Part of a small language model's weights: LayerNorm before each block.
MLP neurons of a small language model. Each row is named by its layer, matrix (up: input weights) and neuron, and shows model dimensions 16-143. Each number is 128 + 24 x the weight over its row's rms, rounded and kept within 0 to 255. Numbers have three digits each.
After each neuron's rows, "fires on" lists the tokens most often at its 100 highest values on Wikipedia text that the model never trained on.

L5.up527:164113137133092103099164105124148131103128119108119094123097139128105159113166143139134139137104109137116120091126142116145105129101146117106120134145114086094147196108158118122112090115155075130092135117130149106146146139132150132121142129111110156102092120083176068107120168181112087103116115117125153177143122112107147155143132142163113111139114136103105130137159194129167125083120
fires on: " on", "\"", "–1", "°W", "°E", " died"

L3.up467:144132131137139139108152133134162104162107098109153117100116111146122138119156114127086154142095102110106128115156106127119125123113133099102146106134120148127173175124118192137093131132121093178146078148172137150121087105153160179144080140143076150124110070116152113137133144076125153111132133127134115140046160100125184093150170109157140121138082136095144103154168156150143130108156
fires on: " made", " signed", " present", " make", " chang", " played"

L5.up943:150168101134110143157141109115123108151142142091145122106165132117105183117134118111107101137093119172131110140133141129110152096098141145113098089096123115120155128125132132103108128065088116167130114120113146111123081111130129080161103107134128161110133127100099098125093116106117099103134105136131154164133145104118088178123163147158108139138116079167121112133112180173113158122128
fires on: " by", " as", "m", "ia", ":"

L7.up307:095155097129140109145134112106107139143162120126132114117105147129119104135114121164174112101112122099109165137094130103128186121124152114099100130126134118132115110097133120117140115127162138119139118108125090151061145166138094162156116120121112121100146136121148117113164132100125125151120108116090142160094098188164156138144124182134121105192096098096129125170158118144077141105087
fires on: "e", "l", "es", "or", "h", "et"

L5.up759:117129137109139122104136126156156168128139145099122126120144117118076126080128154141100117120124134162103104141123108116081099088101110150139155136150081115142129110094164110092121077152170104135154135115120127131109086122143152126146131080148108089136105103133104147102141069104128102123149133126139118168173138123101143118157143110099121099128157117146126148129138119104165141100139
fires on: ".", "\n", "s.", "es."

L6.up43:110117124138161131168132145124134150126135102095117132115134135168107091125117121174063111121132161097122121145116153163128145081116169144114155056131131089124143152119143124117134134092172119152138107160127117095146159133152118153129140143143095110105124085137147067130100149161148118114125143172153146146124126125098145105130110129130117125117096112096115099108092207133117161102143
fires on: "as", "is", " as", "us", "or"

L3.up608:135130084123086131172132091131078091119144114124120144154117148137102126133125178153106119143129140139126131146135135135152135135148106122119132125106134135115135110098115086121115137150124152132133102106119143059119138164177086163136129145146121141094129113157107170147096164125113100153136143134102104078129122146136154067171130115131083116136129109132093140133106134182155128154159
fires on: " Gu", "est", " gu", "r", "ict"

L9.up36:167120126126088158125105089130140161094123153138105124127150140139161155133142152146123087081157114146122138138125090108158067095135130108113107115142121121141139136111165139119107139114076049163141163122144142150143111112119096111114100126194092152148148158123148127149171106143148139127199123119098170113133099146089135089125122158122122104137145114151159154106121114151107133143132
fires on: "at", "el", "t", "it", "ard", "if"

L9.up833:113157113144167089153125139097130111135158100091116172135118077163162103095113142159099143136151146097111180122152119137108118163133155085103118119116147083133167094104199112139145141151135077144137106145100176101078130133128085123160139093159128101122134081101138120106102139101151105114139151131157128146101107116133131136174176120128133124108154147129128107149120151097148182149109
fires on: "ent", "ad", "-", " |", "as", "ert"

L3.up742:126139105087141107147105156143157081126179141065155149084116146117145103092183134144136118123095087136113101150134123091131126105166140156121100157112114117168152139077150155104078110119135084165147121121135110151142146127137136116149105134117099100086095131138103128121166147165144113099158153141120127110123149158100165138126125127161133108155125115164155127191174135125135147086131
fires on: " |"

L6.up412:141109136136141125088114145136159091112172123087143151103116105123104135092152072125116151132102138091137147137135144124152131106083160133151156143075089141117138167135165087117087134164099103131127138096161087186132094159145139119135122142161098125113158116149134121112152113156103120121155107107172159114139106165096141130166125168119136119117162094153128099150141125148091133102094
fires on: " the", " |", " h", " j", " a", " hold"

L3.up85:123147128078161115126071101128090129119126116128136051136092141127097106122121150130142138148138133140132088083101155095112141134131143093162140124105128121129130140115156149120171107131137161128115078159139134136116152158153189138092130128131116106099126144110128109135152141174113141145178113169122143165088105136131131170154077146128156119131105126124127138137158143092135126084140
fires on: "er", " Dan", "man", " member", " Bur", " Ry"

L6.up354:123120090108138152105130139119124155103110151149127132132134118121094162126135146178150118112128116126113093138158114129088085168083154175113107129131098126188188145106127147100141100116152102115151140094111134129084118151154149116123150077163155087162133146128130139137143107091177076130128159143144134132113149119141112136148126106121100114150168140119143137160131086108130084137148
fires on: ".", " that", "s.", "er."

L6.up669:117123108107119168142146130111148120106129149129146136116171133136113130146134131112156157121146096159089100144127118112125118142151141135114119120125119119154112130103113150143134101174162109124140151114178152087152144110107093142098087106110083137114079099135123123085139147153134148114124108097125172142139143156090070152153130168129085115135125145082146125192141133152123123137128
fires on: "th", " of", " (aged", "ip", " centur", ";"

L5.up620:139140116114131097092125090130182114113145144124139124139110139121137143133167157146143148142104135141135087069077205118107143073101132136136129087117147083150125164098128105127093111089139113143107154123082145097141133116103136117128115098123136151129084132108108080132151104139104122117126117137122139151099145151094089139123121128148149117118119111101160122134152133147141136146143
fires on: "-", " (born", " House", "th", ":", " |"

L7.up807:138112124115141164144119130139185131139141112112124090145120124114121119089141097151123142084130125101082078140121157117154135129127115136156111134124095165134099143108136115141130163129086113156153115146153095138127062105159127122105127100126155147107104093111123112144181143128144132148123143087190130134115106138103189121155143130151131115122103153110116096137144080136103124124151
fires on: "l", "h", " ra", "or"

L7.up101:136128141106118099104107154139147147179137088140130142083143132076141148132136189154149089085158135118115143115134145079169123131186125136112134113141129108175118092116159113144124131126160107164122136109151135140147143120161115112103131118145068170141142099113167083166124117151126138109152101109143158122111134157085146107142151105133130110165146108131085099128109115157123132133089
fires on: "he", "el", "os", "at", "ar", " so"

L6.up962:147141122118135148085149120147138117179139142122167148157117167121154118135142152161145142134143133136133085047157142151124129143161150152138128136123106139137139136132116097117097116099161082119096089178069144114077117124127142131128108131101136146109140142107116134091150151137118098152119120154133164123162122179080103128186085139137126106117134134101118141164151127102155138103102
fires on: " is", " was", "),", " politician", " American", "1)"

L6.up131:154130099116093142117125140113131123160175154111117137103154163136175150105124143118087106108124147111132105118138156118132097098196139114124123105101120133126163136120159092133123108136107140143113148137108135101146127160117124139136136151170139116110143157113099089093160120131117159103087092117148113148134086161102072155136109104159102121114094107190116137139094149130113170124087
fires on: " by", " of", " by:", " at", ":"

L6.up456:159144126100122156113121115111096130142130146123154132102114138081132127090129156115167102184115111119156109085119126151132150136109122116130124133122098126162120129123129124160098096099150138146116119132143145177135142102200122151114117106108137129113128130082110130095109170108118150121153121119203169147127125139120146155131148156121071118127131074158118097160131142112126175136136
fires on: " |", ";"

L6.up444:153133104113098128117134132130063128143136138078108117165099125108133117097107104150116077183095132143158125165116156152130141122132121122135140109139119128152142127093159099134123121146119109110139103117165129087117146102149138130123107131130124186113128087100127086096131175146130105100099130103165163168096136117099158122141175091109108111115133157143103126175180142122163155099149
fires on: " |", " −", " st", " sh", ")", " as"

L7.up401:133116138162185130123110124154147132146145147133120139106092135113147122107123168117173103108130123099121120098135159086087108082142122134153108119130124113142096119124139102130113156121109103124150093144089185125124106149135172126128127152125113135143119153085135094133136129120103096103141135097164123125138137139117178136146149112128120121148146129146098088143158098123078107155104
fires on: "ra", "v", "l", "u", "id"

L6.up949:153148112093124130123145162126098095139153116113123154153110158128113162126084108121134144187150139113154178125114141140165148130139107154103121112114095144138094114088116122150176098180126114147121141128144104118114089176121127108120128098109145152119133124104087125109122122127169142127096103133137103089143074119098115121159127099106085116149138139156143107127112123111178159119135
fires on: " rec", " inc", "==C", " enc", "c", " pro"

L7.up660:072123112134105073118109132109115118116124109142133143126111136142149115084122095152116090128130070117098141174136107123154128123143142166118117088118118148115121114085111153123134132144121109128131151141122170119119146105135170161134106142117117097173155155135125103095153135110123157104111165114078165143111113106116129125137125150159106111160107104098139120135150142098089114099126
fires on: "is", " I", "l", "or", "h"

L3.up219:144133132114133175141100110136116130150181119122090095125101104146103162141147149131102113112120139129132107128131140115127128137146077153179116099097126123131123155094156114134147125076117118108094149152123110098151088107087111148174134188084144118123121168124111098167115134109113111110150110169105114137143113156127146108147159173146115105106085127159152131118138197139114144142164
fires on: " f", " m"

L5.up780:147104115141112109118126129146176121155158149131163132119110070130143107107123122115167132120107104133120170110122149118133148068106119117109145083091103125107059141115136075112118133142140125154095140152075099141099092113160144149146100110130144094152136121188109122128136101175107110129114126130142126125110131161084115150156103090136127115133167067123155135172144133109140153106140
fires on: " |", "th", "in", " "

L5.up692:154126101090134131193159134117136151152171155111096089107125157173142126117111118167099114136155131151111124133080142095139126133118122080141106124110147142114118110111126115124141118139114142103094100157110142113128138177120143147140078092156158124133165081141134093130098086120099136115139140131142129109104148104095129110137180122136099102139118122121113105139115101126159167147116
fires on: " t", " d", " station", " scored"

L9.up198:106110137120109130113124121138125104123134157112126134088135139100099097115124112135089115155059148073109119120082136121136129091166115104065127102130119178174117142126175112117162150126105086121123158113137123146139126142150111121101141117170170153105127152142147176111152123117108090113139102184115114157104117105116084145110110135156137092159163113148155138110087169148137158142142
fires on: " re", " R", "\\", "_{", "(", "-"

L9.up633:090133149140104132100183104142119074094124120139180097139138132129113134144134145146094142088136097123162128110116141174115130127139100146133118140117100147170166099133197136110149123168096096141096125136139137120121117118181139112129141103174096149145133138130121081129154153122123084120160097145142132140127168117116119098119113158135102106121117119129126120105081150112114178140173
fires on: " se", "-", " re", " conc", " con", " dis"

L7.up789:155131121142139130133110165112130091147138116086135176128111126140133100086143109101096110132103110126149131162113127129125190144156100132163112117142139122103121114118146163132136099142110086176124151117086096131127180161124074154124093125164092114108095164139170092117145155164132128127112187135151153146093091124117126125118125112144119119136133126116145161152103175130129157085167
fires on: "is", "ic", "um", "ot", "us", "ec"

L7.up482:077154146116161144105113101125111132136145146101132149151140127129134127122145151156122111107096160117105133132090113143133186077147085119102111115114114132154139106113199120148116131126152119141124134159150133103160130112138107039169126120123110115155168106097161139146133130113174102129152136129165150126139139150132105133149153112179113121159136137117109129143129136143168160093134
fires on: "ad", "d", "ent", " |", "ld", "ard"

L6.up798:111111127110133140118136141137123099080147150099162131131112173113110120066140161136172099156143139112115109138125120114143124158134142130136128135110071149147152125098141124127086072138137088159159095164125119087139144103146117186072086127120152123097107114155109077107114137158160142101113101089148151147148116155115131134128162146135113108122133123129128126154144154093154142097127
fires on: " |", ";", " 6"

L7.up952:127092125126184115120094111193187149136100148135130151098132148104086141170171157169132102113132128125133117104142144058125158086118132108148168114126114125152123077122137110125149131108104077090124106154132154120129112076104130168119119111149135129107114142106111096137127137113140119126110136128125137129145118120116110149106114154159152108088143140180140133130132116138076121171113
fires on: "l", "rom", "ra", "ri", "ear", "le"

L6.up917:118120128115106131120129146104153162150106111104095121138136134153104143122140129151147136164089121117112140079178151166120171140122105137136137094106131120100157135120136137097146171131124120133077118154101151124111147130132138140184082113128117145095116107132140108120154173174108113131143094111137130138149133143125111117124136116128067107107142122073135132143173174079171131080160
fires on: " l", " rel", "\"", " died", " married"

L5.up414:134124105159153128096181106125136147099167133102176155123111124112141162094147119134145147149107132090138117138111154153180145102078128147124146123056131145137131126111169118120102111147124182135118164116133101149120053129122085109161097121143110138096111158080158091115153131160135084110140137134125136131130118145115131124160106125116107118123190109131154105096121122115143137148072
fires on: " to", ":", " in", " the", " a"

L5.up380:127153095113153131146148138130155125115144119149147160128137111173125120100136100135095127159106122115164151099159125122139140155134140164125159166057139133115147098118138163144133121148165142130097179148152120155105066154134139137115112118128104129114118126084109124079105161102152136121101109144161126112084109106123130095133104156113118085116139124128130124087097091128156161067112
fires on: " pro", " ex", " Con"

L9.up3:121139177112144110137134156129123127134125111133167147124126098136137167131102119130149115134119146107132158111144142102122119143128087104089165147156081103121162107131149140100144133159170104135167127125145140165153178140110119138096126129129112108122105120179162117076146105090140093070117178148149101156124059157094137170164121113139130118146126106140114164117088131115093116105120
fires on: " ", "om", " sim", "ol"

L9.up486:098141122135176120117074128130160113150123086122126120155129119114145124126138148154123087119138148128132105146110143125177107102151138142126107126128132101124146153134150097160138162136132076158125131150114175131132096111127115072156134158137112116082123144133125098107136164117119105117134102171095164180128122168123149133161108150187128107121088105128157126118083147157141161145107
fires on: " M", " m", "m", "a"